config = dict(
    n_layer=8,
    norm_eps=1e-05,
    bias='all',
    schedule='cos',
    final_lr_fraction=0.03,
)
MLP neurons of a small language model. Each row is named by its layer, matrix (up: input weights) and neuron, and shows model dimensions 0-127. Each number is 128 + 24 x the weight over its row's rms, rounded and kept within 0 to 255.
Before each neuron's rows, "fires on" lists the tokens most often at its 100 highest values on Wikipedia text that the model never trained on.

fires on: " Center", "ufact", " Institute", " College", " Team", "8."
L2.up111 [124 131 108 102 125 120 135 101 141 100 162 109 135 135 119 153  76 111 126 129 118 123 117 151 112 122 125 128  76 151 130 140 137 124 148  92 125 126 143 152 129 167 142 102 117 127 131 194 101 115 150  98  87 140 111 148 155 137 176 120 173 120 147 153 138 131  75 110 141 142 106 161 159 127 102 145 121 156 110 175 164 115 119 154 143 101 123 119  82 115  91 108 155 149 148 107 142 122 147 115 103  89 159 154 118 125 136 140 126 169 109 116 134 134 103 158 132 107 119 122 202 154 137 122 152 135 132 132]

fires on: "ure", " based", "ste", "ouse", "age", " living"
L2.up394 [127 132 124  99 124 111 124 129 110 121 136  76 124  94 122 128 116 124 147 112 126 144 140  94 157 135  70  81 155  92 124 134 132 157  66 129 134 144 156 152 131 118 107 149  83 166 124 103 124 130 106 105 142 133 140 138 121 141  99  95 123 160 137 145  78 118 127 100 130 116 118 163 127  92  86  86 113 140 135  80  93  93 129 138 147 111 164 133 149 138 101 191 125 151 111 118 123  95 125  78 150 129 130 107 163  93 102 102 138  92 120 117 115 112 147 136 145 134  95 136 115 109 170 155 149  92 173 157]

fires on: " she", " after", " s", "the"
L2.up423 [113 134  71 106 141 114 114 101 133 183 115 149 127 142  63 120 142 155 112 140 136 110 123 125 139 142 179 130 130 145 102 157 138 120 173 125 107  73 125  94  99 121 140 132 124 145 124 140 122 145 126 159 116 145 127 168 122 111 173 115 166 101  96 139 107  95 117 145 145 145 105 129 113  99 141 144 113  43 133  54 140 134 122 114  96 137  98 136  95 167 130 106 122 102 184 139 154 137  92 116 106 156 111 144 121  84  93 157 115 118 110 105 134 124 102 143 134 147 140 136 135 115 111 128  88  88 141 135]

fires on: " un", " sp", " at", " over"
L2.up49 [126 113 126 125 113 101 136 150  93 132  75 104 168 143 138 105 102 176 147 199 108 120 129 111 149 114 104 132 194 131 120 107 125 145 124 151 127 144 134  81 147 159 128 132 141 127  88  80 135 129 168 144 146  72 127 132 143 129 116 104 137 129 110 181 140 123 156 130 157 154 137  88 156 121 143 158 152 127 161 143 123 149 127 103  69 126 125 112 136 162 103 118 128 145 116  90 113 120 130 136  81 108 114 130  89 126 102 114 164 133 128 116 149 163 122 186 132 127 137  97 102  82 136  99  92 126 129 144]

fires on: " comp", " qu", "..", " Sh"
L2.up201 [145 110 141 132 155 165 136 129 119  98 134 121 162 143 115 146 112 139 119 122  63 118 132 135 112 107 116 157 114 117 106  84 116 119 155 135 120 102 128 128 117  93 136 115 139 140 143  98 127 159 178 115 108 142 134  95 165 139 147 129 102 118 123 160 159  95  86 131 120 155 155 114  86 128 131 119 131 134 154 110 106 151 125 126 142 134 167 126 173 111 164 110 180 124 129 142 135  99  93 152 106  93 129 142 104 161 103 123 123 129 116 140 178 110 113 123 145 128  90  99 143 119  80 108 137 150 137 103]

fires on: "ess", "..", " press", "ly"
L2.up358 [135 153 113 129 115  97  45 149 117  96 100 165 121 164 119 137  95 121 150 176 144  91 109 127 137 117 122 109  96 133 135 130 116 151 149  99 150 123 138 142 157 112 131 135 140 116 126 135 156 114 101 146 145 144 140 116 157 109 137 142 141 112 172 123 110 140 101 135 148 147 160 140 118 105 119 165 140 108 121 110 138 135  89 106 123 122 117 126 116 113 110 184 169 126  97 165 128 128 131 147 144 124  99 107 154 109 107 122 104 128  82 109 100  85 105 119 108 145 173 126 142 143 138 136 117  73 104 143]

fires on: "S", "ufact", " Turn", " Br", " Total"
L2.up155 [123 145  81 103 144 116 102 101  89  99 125 126 135 145 111 112 155 122 155 127 123 151 142 128 150 110 101 127 117 145 118 144  75 111 128 106 138 128 137 154 119 102 124 137  83 148 129 148 139 129 153  90 106 184 122  91 114 192 178 105 146  99 143 165 135 104 106  88  82 153 145 157 150 110  98 128 133 131 190 145 145 146 153  91  74 127  87 158 133 138 149 145 132 146 120 116 123  76 113 111 110  77 178 111 134 132 135 106  85 107 112 205 149 138 109 113 170 128 123 135 160 151 119 154 131 109 112 131]

fires on: " d", " '", " Label:", " by:", " meas"
L2.up52 [108 123 125 113 131 144 141 128 113 118 100 135 114 130 101 157 116 139 154 173 179 130 170 134 104 106 153 164 167 165 129 117 114 131  86 124 114 144 143 110 135 149 128 113 101 106 137 163 168 105 123 149 205 123 104  78 168 109 155  99 139 135 122 175 157 115 122 124 112 150 130  91 176 166 117 106 124 119 141 101 119 152 120 114 142 128 138 122 132 130 151 144 148 113 128 123 144 139  96 104 130  97 124 164 103 123 147 150  92 130 147 147 122 121 129 141  87 107 159 126 172 127 184 123 151 126 113  78]

fires on: "M", " occ", " mm", " m", " enc", " mi"
L2.up502 [124 138 130 136 158 130 170 102 112 134 163 133 120 120 152 134 151 119 121 126 166 122 114 125 109 105 118 151 140 138 145  97 142 117 140 143 162 123 144 110  80 101 118 149 126  89  93  86 155 142 132 111 129 137 143 132 149 152 135  93 162 121 133 123 159 126 123 202 109 148 134 121 135 130  92 128 109 146 142  94 117 128 156 106 140  89 129 135 136 161 114 109 133 119  95 121 116 124  86 152 134 133 127 167 112 120 123 147 142  88 121 135  47 109 167 137  82 154 151 126 140 143 100 112 205 143 123 127]

fires on: "ement", "ution", " ===", "|---|---|---|---|", "ue", "ency"
L2.up731 [ 95 138 126  93 144 109 125 159 153 123 106 120 101 125 120 116 148 173 155 128 148 102 154 126 161 125 112  90 146 116 115 149 133 109 115 150 121 106 110 140  93 180  86 132 108 122 132 147 140 143 124 100 151 144 123 170 140 142 116 119 132 133 147 178 123 178 100 102 173 161 114 138 105 145 125  78 119 138 117 145 133 152 137 125  95 104 151 127 103 144 123 126 126 149 124 165  92 132  57 113 116 125 132 172 166 134 168 114 100 147 145 126 161 114 142  96 108 144 128 128 174 152 141 112 116 125 110  91]

fires on: "1.", "2.", " because", "ther", " even", ")."
L2.up560 [182 130 155 144 178 127 138  99 116 127 112 104 110 144 116 162 145 106  90 134 128  97 148 126 127 104  74 143 142 123 162 104 137 100 132 153 111  94 158 165 104 142 142 172 134 126 127 111 111 135 131  89 133 122 131  91 192  90 152 131 111 130 155 136 125 120 108 125 137  95 194 137 109 138 130 137 117 141 151 150  97 140 155 155 124 118  88 120 114 148 131 157 169 149  96 130 103 137 155  91 144 142 117 144 179 150 125  99 136 155 126 125 113 156 119 163 104 149 131  51 141 145  60 116  97 128 123 113]

fires on: "R", "L", " Qu", " So", "H", " Ro"
L2.up145 [112 138 130 107 144 143 145 108 125 109 118 111 103 113 108 126  99 114  89 124  97 150 141 108 121 129 107 142 127 129 101 166 146 134 168  79 164 149 113 159 107  80 235 153 117 133 142 116 161 139 136 124 122 121 114 132 164 120 117 133  99 144 147 121 148  93 131 136 171 131 127 151 168 142 142 161 127 105  86 128 139 108 167 105  96 131  98 135 179 105 153 121 142 116 135 127 145 113  67 150 129 167 152 141 112 108  95  85 126 114 171 143  96 150 188 133 157 161 109 115  77 148 132 140 155 140 132 133]

fires on: " g", " guitar", " arr", " rock"
L2.up258 [159 103 142 163 118  95 140 103  85 131 152 109 175 100 162 135  84 136 187  90 134 159 138 159  87 123 128 147 101 144 120 144 141 117 140 148 148 156 115  94 140 139 127 146 141 126 114 114 103 128 117 154 142 146 114 170 161 172 150 160 142 138 125 130 120  70 133 132 118 114 110 147 131 144 123 117 160 164 122 143 139 145 168 103 108 182 106 113  97 134 129 108 114 146 121 130 133 122  93 164 122 143 128 104 156 107 136 128 114 168  99 182  91 103  99 171 154 103 117 106 131 169 101 151  99 129  96 128]

fires on: " rec", " million", " gu", " conc", " fav"
L2.up300 [171 125 136  64 107 112 130 129 123 106 132 119 137  84 165 142 115 142 135 159 115 122 127 141 155  96 175 143 162 114 136 154 121 139 118 109  91 120  90 140 159 132 178 136 109 166 107 113 127 127  72 130 114 161 110 130 118 113 147 136 115  92 109 108 160 102 158 180 164 194 103 170 127  90 111 148 135 139  65 118 129 151 144 120 117 134 148 157 130 134 127 128 145 159 114  99 114 138 101 132 160 178 118 111 155 101  73 137 121 118 151  79  64 146 106 159 122 158 126  56 153  95  99  62 135 139 127 135]

fires on: " fl", " Ind", "ł", "[", " (R", " ["
L2.up305 [106  95 124 128 141 112 119 112 108 109 123  99 114 107 109 135  89 118 109  94 103 148 103 129 124  73 161 116 136 139 137  97 130 138 154 107 145 111 143 119 150 109 141 161 139 129  89 145 105 122 113 135 143  77 113 110 138 151 153 125 138 120 136  88 106 108 111 127 126 163 146 154 131  83 101 154 121  89 121 129 133 175 134 115 112 104 130 106 136 122 148 104 137 108 126 122 153 149 151 144  93  86 137 130 126 186 135 109  89 109 127 180 145 125 104 114 110 135 134 121 136  91 183 165 162 137 148 141]

fires on: " s", " occ", " artist", " ide", " character", " sl"
L2.up534 [106 171 115 114 142 119 142 106 143 101 191 122 133 120 117 149  90 152  98 131 115  89 147 141 169 129 117 118 108 108 131  95 100  86 125 150 103  81 118 132 145 111 141 106  79 134 164 146 121 142  98 124 161 141 148 140 116 176  72 123  96 137  89 191 117 111 113 137 155 134 132 115 135 125 138  97 118 127 110 119  83 147 123 137 112  98 120 146 166  99 131 125 170 126 112 127 102 138  96 174 142 149 193  89 150 162 167 134 109 148 111 111 104 135 127 115 121 146 137 147 133 134 121 104 165 117 145 142]

fires on: "rit", " Art", " Me", " phot", " Brit", " fac"
L2.up744 [131 130  93 147 129 118 153 102 130 102 116 139  95 103 108 105 132 137 159  94 181 141 118 123 133 149 138  98 141 137 137 118 108 113 106 163 126 109 114 128  95  97 176 106 166 134 173  87 123  95 166 155 157 117 130  90 145 160 152 156 120 169 110 155 138 100 123 118 124 104 150 153 163 104 112 121 155  91 132 141  86 135 147  88 156 101  85 126 129 163 140 111 116  74 122 126 143 108  92 101 113  41 132 112  85 123 111 146 110 140 122 124 153 154 145 146 143 163 102 104 114 104 131 166 143 107 150  95]

fires on: "aff", " conc", " Res", "illion", " million", "ales"
L2.up329 [132 150 123 117 132 113 129 130 140 131  90  85 126 160 145 148 126 137 119 181 160 149 140 123  95 104 105 130 176 142 118 140 116 102 134  86 139 155 107 129 152  59 141 120  79 125 135 131 152 110 104 122 170 117 122 143 123  88 114 163 100 150 132 149 121 100 102 150 134 114 111 135 147 105 141 108 123 147 115 106 147 115 145 114 114 142 129 117 123 146 122 104 149 115 104 142 160 171 115 135 140 104 146 127 125 121 121 114 123 128 147 115 110 110 119 132 169 136 155 114 131 112  93 145 135  99 120 145]

fires on: "uel", " add", " an", " appro", "–200", " intro"
L2.up44 [ 94 127 136 101  82 126  92 131 142 168 128 138 146 171  88 114 161 151 128 134 136 108  82 105 140 112 150 131  96 143 181 117 128 137 143 108 132 144 139 174 145 114 112 155 145 101 150 141 128 116 114 100 122 195 100  96 150 126 126 143 140 127  87 125 161 116 153 104 106 164 106 129 116 143 102  96 139 107 138 120 132 130  99 145 115 162 110  97 135 134 126 106 165 128 128 102 140 152 106  96 142 155 163 109  86 102 112 110 134 109 146 119 130 115 126 158 144 140 140 121 145 117 161 125 131 172 149 123]

fires on: " such", " Cl", "ru", "ode:", " em"
L2.up360 [159 116 115 108 144 130  98 130 136 173 126  85  88 113 182 126 161  97 165 124 162 171 132 149 117 127 139  83 145 148 106 128 145 118 124 161 116 118 124 133 131 136 170 115  95 133 143 122 112 133 146 131 134 123 124 114 146 140 172 151 129 119 117 131 115 142  91 153 121 137 123 124 123 142 149 118 146 134 158 100  61 116 125 127 126 109  73  73 166 123 132 110 144 159 128  94 108 165 124 160 135 122 142 102  99 139 153 138 143  99 124 132 143 159 120 116 102 133 116 139 135 112  93 107 168  79  92 100]

fires on: " between", " that", "(", "\n", "\"", "ween"
L2.up6 [106  89  98 138 109 130 117 106 130 144 125 164 144 122 137 157 119  97 115 122  95 103 175 112 129 146 105 130 104 170 117 144 151 122 122 147 160 102 111 123 135 146  89 131 141 121  97 150 103 115  80 129 121 126 133  81 148 143 135 124 138 132 157 132 121 134 120 140 121 150 132 174 128 102 125 178 104  97  98 100 181 161 135 118 119 112 121 115 117 128 128 117 162 116 110 116 141 131  92 153 148 108 124 124 118 190 122 122  92 180 128 155 118 133 108 173 111  89 137  84 153 139 156 128 138 144 110 109]

fires on: " qu", " rel", " imp", "==S", " exper", "==E"
L2.up25 [114 147  99 154 134 141 121 110 149  93 102 104 104 117 144 100 137 126 173 133 125 104 143 127 133 104 127 111 127 128 104 144 157 138 146 140 142 167 119 120 129  57 151 161 136 135 108 128 118 132 102 132 185 126 156  88 171 144 141 130 125 104  98 121 133 171 124 135 121 119 129 100 160 155 156 147 116 124 111 113 111 184 135 103 123 106  81 158 127 154 146 114 122 125  80 136 100 137 126 154 130 155 152 160 143 150 156  95 142 126 101 146  97 116 149 136 126 148 128  77 169 144 139 154  98 145 152 116]

fires on: " into", " la", " These", "stant", " em"
L2.up107 [162 120 129 118 143 137 134 103 173 142 143 153  83  42 140 120 122 126  96 136 140 167 114 156  88 131 122 104 115 152 111 130 122 150 175 155 147 136  90 150 107 100 156 123 139 126 124 161 129 103 105 148 112  54 156 129 136 126 191 109 155 105 163 143 100 116 117 110  89 104 154 118 160 152 148 140 127 139 144 102 111 128 147 140 121 110  81 116 111 120 139 125 104 106 169 111 127 177 135  85 118 123 167 147 156 165  96 158 131 104  94 137 110 118 143 178 134 132 183 136  79  68 118 108 130 142 113 121]

fires on: "OR", "sh", " ch", "BA", "BC"
L2.up19 [143 103 128 135  95 118 126  98 121 104 136  53 118 133 117 145 188  66 101 112 134 141 139 117 110 125  97 110 112 128 135 119 146 170 146 112 154 141 158 128 125 108 133  84 139 127 164 173 107 167 161 126 118 152 132 143 138 115 180 140 123 138 110 113 136 118 151 131 152 164 154  82 115 112  73 113 130 135 110 118 141 138 147  86 133 150 164 156 148 158 116 142 139 121 134 144 112 121 113  94 140 152 116 144 130 115 124 130 165 126 142 141 203 136 130 102 102  96 110 163 138  95 143 112 136  93 143 116]

fires on: " ab", " com", " debut", " of", "eth", " crit"
L2.up234 [117  87 116 147  89 115 112 126 129 149 143  82 124 115  89 132 137 111 131 143 108 124  92 154 111 128  81 135 105 127  98 170 152 154 126 145 105 133 144 112 124 174 158 142 118 138  82 139 150 124 139 115 148 128 162 106 128 135 147 105 116 132 159 177 147 132  81 137 107 163  76 134 145 124 123 106  93 138 116 136 140 187 151 123 121 134 146 129 162 153 102  92 189 130 150 151 133 146 133 101  90 134 137 151  97 201 132 160 133 145  68 102 126 125  96 130 127 153 108 143 113 108  94 113 111 132 113 132]

fires on: " end", " until", " start", " rest", " n", " beg"
L2.up409 [132 115 113 171 101 142 112 117 109  97 108  92 143  76 119 115 172 128 125 121 178 157  93 117 118 121  91 131 140 124 138 109 167 122 134  93 148 123 106 145 102 137 112 155  91 183 100 136 112 123  99 128 143 112 150 153 142 143 162  72 146 114 130 127  95 164 113 115 143 124 147 134 131 122 109 115 111  66 121 149 165 123  71 111 182 129 138 159 130 142 137 121 144  87 108 179 146 121 118 151 115 159 132 110 122 129  86 151 135 156 120 122 134 122 129 201 163 136 138  97 111  98 128 141  94 112  92 120]

fires on: " as", " =", " des"
L2.up169 [105 151 106  84 126 163 119  98  86 129 130 114 160 151 113 117 146 113 151  96 176 139 135 130 128 153 152 125 137 155 150  98 124  69 124 118 121 125 116 111 139  89 136 128 134 138 120 129 144 128 123 116 151 171 154 121 142 122 128 140 105 147 111 161 131  85 106 129 132 141 104 170 174 116 117 130 127  93 141 126  84 147 133 128 153 126  86 128 160 117 170 153 156  79  98  94 130 112  90 124 159 104  96 153 129 128 141 114 121 141 117 131 117  56 149 113 166 136 163 175 150  91 190 119 140 145 145 107]

fires on: " rec", " ag", " acc", " rest"
L2.up734 [124 135 131 162 115 139 159 153 153 116  99 119 104 122 113 150  87 150 110 144 136 124  84  97 140 153 103 142 122 100 119 130  97 113 119 139 121  55 133 106 126 118 161 134 164 126 108 147 143 141 114 142 130 165 153 103 151 137 147 136 116 107  87 130 130 116 100 154 126 146 138 177 139 137  68 185 153 121  97 150 141 124 118 131 126 131 127  99 140 145 123 143 148  84 107 145  96 128 158 163  94 132 131 147 110 166 120 160 144 109 134 104  83  84 123 134  95 141 145  90 159 150 111 174 132  98 140  77]

fires on: "M", " m", " did", " M", "G"
L2.up738 [125 117  86 131 146 108 125 161 159 127 137 123 151 111 116 122 125 155 115 124 135 169 121 132 140  84 101 135 135 134 128 142 130  90 118 127 114 100 132 133 145 110 168 127 105 163 156 137 120 128 147  88 129 122 141 167 145 148 127 104 128 120 139 134  97 161 145 170 145 143 117 164 122 101 112  86 132 170 124 139 144 158 147 103 124 123 125 134 122  89 137 123 132 100 133 105 121  68 130  98 109  92 142 114 157 134  93 174 177  49 122 137  88 146 171 150 103 147 185 136 114 147 122 141 123 157 134 132]

fires on: " ch", " Label:", " 3:", " Arch", "s:", " Team"
L2.up389 [107 155  89 134 102 136 142 133 126 117 172 114 100 150  94  95 124 135 152 112 138 130 151 130 146 151 114 181 114 120 173 140 166 110 176 161  96 151 172 167 124 128 113 144 170 106 126 122 125 110 116 123 120 152 115  95 112 138 126 141 141 106 116 122 117 127 140 151 139 106 109 101 120 134  98  98 164  98 134 123 127 158 120 103 186 135 131 132 126 162 169 103 106 166 143 123 105 149 120 154 104 160 170 117 124 121 156  66 100 112 119 121 115  94  83 101 130 127 143 139 121 130 154 148 136 113 108 153]

fires on: " song", " their", " performed", "craft", " single"
L2.up468 [ 81  65 127 105 134 126 132 123 120 114 110 125 132 153 113 142  75 113 114 141 172 140  96  94 136 132  84 125 175 162 160  78 164 152 111 144 122 129 133 103  85 106 143 123 123 133 130 127 126 130  82 144 121 173 158 131 112 152 164 130 139 137  85 179 117 149  90 155  92 134 122 126 122 117 115 131 136  95 197 115 107  99 134 112 163 121  97 129 131 129 151 122 126  39 127 122 147 126 105  94 131 138 130 132  88 149 141 142 134 126 102 130 166 141 112 188  69 178 109 124 164 120 128 119 109 148 124  94]

fires on: "St", " w", " Sw", " reg", "f", " Inf"
L2.up318 [157 126 130 148 117 121 124  95 120  93 155 144 129 140 133 127 134 135  93  92 133 130 148 116 123 152 138 149 116  90 132 174 138 138 130 102 157 134  98 103  71 127 150 180 132 122 147 107 115 136 134 149 101 104 104 116 125 151 138 170 176 112 105 126 123 153 142 186 181 131 167 133 135 138 147 143 123 136 119 113 112 110 142  90 147 141 123 117 161  94 145  71 117 149 123 102 136 167 131 135 128 140 132 123  95 120 147 161  92 111 130 104 126 125  86 141 157 158 131 143 166 164 140 124 135 141 117 149]

fires on: " sup", " Al", " His", "O", " attended", "Al"
L2.up446 [113 133 136 141 100 130 104  94 122 126 119 131 120  68 152 100 119 153 129 141 108 139 127 149 104  89 127 105 101 158 144 149 113 152 160 113 120  79 108 145 116 135  68 146 102 131 136 126 139 147 144 143 138 119 112 165 138 110 123 118 144  79 120 183  95 111 137 188 118 151 121 122 133  91 118 128 114 125 127 122 104 101 151 153 141 133  96 114 108 131 124 145 131 121 143  84 133 130 110 142 149 115 109  97 162 139 101 129 145 102 164 143 153 148 121 143  95 139 141  92 148  92 147 120 123  83 123  99]

fires on: ",", " team", " $", " one"
L2.up269 [128 163 150 122 130 155  93 161 123  80 134 129 118 122 145 104 135 143 122 125 139 139 129 125 145 126 104 104 110 158 131  95 126 127 128 159 112 138  93 121  96 152 182 157 116 155  93 108 134 146 164 138 112 165 145 102 110 133 149  87  93 122  99 147 122 163 130 144  87 134 151 145 154 151 104 130 129 149 126 111 127 156 115 104 145 121 152 143  98 106 120 143 136 143 107  79 111  90 134  98 134 145 170 128 164 110 123 117 155 139 135 128 120 140 133 119 125 172 141 130 200 106 105 160  95 151 110 149]

fires on: "\n", " because", " between", " both", " end", " through"
L2.up400 [153 125  94 134 101 119 103 125 163 106 125 156 100 102 112  96 145 155 138 132 122 158 158 154 118 125 118  90 119 120 145 110 175 139 140  84 125 156 115 127 113 131 117 126 118 165 117 140 168 122 101 147 159 135 135 118 166 135 115 122 198 132 121 159 173 112 135 109 166 155 142 119 103 116 114 148  95 104 177  96 152 155 129 176 165 118 107 131 129 129 140 156 104 136 108 160 127 158 143 146 120  83 131  99 116 154 169 158 154 120 111 105  98 106 116 154 150 129 150  99 158 133  95 140 113 125 102 160]

fires on: "==", " He", " may", " career==", " campaign", ")."
L2.up255 [145 126 152 103 122 125 103 111 146 151 127 124 121 118 125 146 117 121  99 153 139 182 162 113  89 116 116 160 117 119 177 118 128  98 127 110 138  99 131 157 136 115 156 144 130 114 103 141 152 114 158 105 147 126 138 133 115 127 166 151 150 129 124 145 120 176 116 171 127 156 134 117 117 137 145 138 147 131 101 184 137 118  80 136 141  91  99  97 107 197 154  99 138 103 119 142 119 175 113 140 126 122 136 118 111  78 178  82 119 137 111 116 124 107 145 126 125 114 162 151 124 149 114 120  93 102  93 141]

fires on: "\"", " She", " May", " Party", " Released:"
L2.up252 [112 123 109 130 122 123 118 139 126 166 121 121 147 109 114 112  71 111 116  95 135 134 145 163 124 125  90 150 125 100 136 127 137 162 158 131 135 132 144 121 107  97 146 130 124 131 104 118  82 136 165  93 179 149 100 117 149  92 157 153  71 119 138 137 136  96  81 169 117 136  95 134  88 125 216 140 128 109 105 135 145 116  95 151 157 105  84 106 103 129 125 160 131 127 136 157 154 123 133 123 136 153 136 154 120 144 157 119 140 131 132 125 128 154 126 139 119 185 137 110 127 170 134 133 144  70  94 127]

fires on: " before", " Label:", " des", " as", " French", " by"
L2.up172 [143 106 167 145 150 156 171 146 141 112 132 139 114 157 109 132  99  99 127 147 113 163 101 129 139 160 169  90 112 128 187 144 131 122 150 100 117  75 101 142 121 104 163 130 129 161 160 150 123 163 125 137 130 124  92 119 123 138 158 106 117 146 109 191  69  90 101 142 133 129 134 120 132 121 138 103 144  98 131 128 101 131 127  80 173 135 125  91  90 116 151 100 168  97 119 135  93  96 136 100 137 110 128 192  83 134 127 101 127 131 109  84 149 101 131 136 145  93 162 108 158 141 150 105 150 118 145 123]

fires on: " as", " part", "===", " ISBN", " subsequ"
L2.up282 [131 166 116 104  92 152 112 119 124 147 131 108 155 129 143 138 125 165  90 159 133  87 128 145 149 139 142 124  70 155 137 138 119 147  78 162 128 148 114 115 145 112  97 131 144 118 122 162 129 132  98 120 127 159 165 159 139  81 118 131 156 112 159 153 129 139  85 146 128 119 105 133 165  82 140 110 172  91 129 111 112 113 144 125  95 119 147 142  69 137 154 107 169 131 108 111 148 164 112 111 150 128 137 143  96 164 125 102  99 146 106 120 122 145 110 118 127 149 142  70 156  92 167 125 109  83 100 113]

fires on: " 18", " 19", " $", " 17", " pl", " ill"
L2.up660 [121 107  96 150 121 169 115 187 114 113 153 100  74 151 151 132 122 153 155 129 139 153 107  91 149 103 136 162 149 136 136 117 122 107 150 117 111 129 110 128 115  83 148 114 136 131 123 149 123 125 167 142 152 119 143 123 129 142 108 105 116 128 108 143  60 113 129 156 120 106  93 130 171 165 104 156 133  80 120 106 118  89  97 124 105 125 149 122 124  97 146 151 116  97 113  90 136 131  87 146 118 128 127 182  84 125 133 136 127 123 152 100 167 134  98 135 129 165 128 114 152 136 117 125 138  95 149  75]

fires on: " long", "ittle", " larg", " less", " common", "ography=="
L2.up359 [ 74 127 116 150 127 138 136 122 129 124 146  99 125 132  83 156 140 138 130 144 104 115 119 134 114 144 114 174 152 163 143 122  85 144 106 126 129 102 155 103 160 108 130 141 117 138 142 144 114 164 119 137 156  98 121 151 132 160  81 157 131 127 170 142 121 121  93 120 199 104 127 142 146 108  89 149  95 105 138 138 115  92 129 121 129  66  83 133 125 128 130 127 134 160 145  97 133 150 128 179 145  82 105 149 158 161 103 150 131 128 143 127  92 122 148 139 152 124 120 123 118  93 155 111  83 117 141 104]

fires on: "all", "ill", "ince", "ander", "reg", " reported"
L2.up404 [142 123 140 191 125 144 133 123 146 110 137 138 108 134 164 132 131 120 135 119 140 138 181 179 147 122 146 127 155 113  96 175  74 172 101 114 101 152 131  86 187 124 158 173 149 142 166 174 126 120 114 139 156 121 123 189 134 114 114 133 116 122 108 124 152 145 127 123 121 191 170 178 117 125 147 129 123 134 144 111 148 156 146 146 117 129 109 101  99 169 130 136 147 118 102 129 113  96 155 102 103  69 139 100 162 133 156 116 106 122 102 101 113 128 106 114 131 131 169 108 167 130 133 130 160  77 100 109]

fires on: "L", " Sw", "34", "54", "ome", "37"
L2.up628 [138 100 109 131 113 111  94 120 150 125 104 125 129 142 101  70 119 148 116 111 117 138 112 152 158 134 150  91 128 121 173 127 129 101 174  79 154 160 146 106 152 100 149 133 125 100 129 114  78 167 106 124 145 173 143 115 128 152 140 144 141 177  75 128 121 136  86 117 125 139  90 118 137  94 114 137 111 112 135 117 121 171 120 123 173 159 145 115 118  94 156 143 131 144 155 144 154 146 146 141 119  93 182  90 116 103 100 142 147 119 133 133 148  81 139 128 124 116 143 175 114 112 171 103 135 129 120  95]

fires on: " as", " due", "H", " and", " or"
L2.up298 [110 129 121 164 169 148  95 131 135 116 107 128 125 131 119 143 120 164 167 119 111 125 143 100 138 134 117 176  87  93 145 120 104 115 124 156 136 174 142 156  93 140 164 113 129 142 121  95 134 146 119  68 113 144 141 135 122 110 171  95 147 126 130 122 127  99 125 182 123 144 166 157 100 117 110 131 125 139 161 124 119  80 131 156 174  96 153 118 147 111 115 154 135 112 139 112 134 113 113 172 111 172 135  98 130 139 125  75 142 165 179 122  98 115 132 156 165 112 130 117 139  78 136  60 137 116 114 148]

fires on: " Comm", " train", " Mont", " group", " line", " of"
L2.up24 [125 152 125 123 121 124 104 125  93 125 189  89 111 144 127  93 126 184 131  96 135  97 126 207 149 105 130 137 126 133 131 113 118 121 145 165 128 140 148 165 184 129 103 163 122 130 134 131  90 139 156 137 152 125  99 106 166 110 146  95 148 141 153 122  98 109 109  94 130 191 115 114 114 181 125 107 134 150 124 144 105 131 127 166  86 105 112 105  95 113 105 127 166 102 140 130  96 115 120 153 145 120 130 134 119 117  81 138 122 134 121 155 148 131 137 127 127 129 147 103 119 126 110 128 126 116 119 127]

fires on: " El", " Col", "oph", " n", " Al", " It"
L2.up207 [142 126  95 130 155 117  86 126 151 119 138 137 169 121 145 124 154 124 128 145 121 106 143 123 113 194 143 133 123 119 125 106 134 133 144  75 137 113 132 133  86 118 104 134 146 135 119  89 124 152 102 155  93 127  85 143 191  99 160 147  93 108 107 130 134 161 109 109 140 155 111 107 118 112  99 100 151 110 114 131 109 130 107 105 138 122 113 140 150 141  94  93 105 120 126 130 140 104 117 118 142 117 133 144  87 149  88 139 164 118 123 163  85 135 102 105 168 127 175 115  96 132 133 100 157 108 132 145]

fires on: "L", "B", "ins", "man", "E", " club"
L2.up653 [125 123 154 129 109 140  83 129 134 120 148 110 123 128 131 106 130 158 135 142 120 116 136 186 106 101 102 127 108 137  90 114 137 117 134 146  94 172 146 132 123 106 103 174 115 132  82 119 125 129  96  71  81 150  96 158 138 145 122 197 132 153 106 167 126 136 126 105  94 109 136 162 116 189 110 108 111 161 182 149  93 136 137 117 132 153 161 137 129  95 136 100 165 139 127 109 125 127 165 117 123 189 169  93 122 151 117 107 135 168 142 174 142 168  79  98 128 135 119  91 153 128 163 108 182  93 146 132]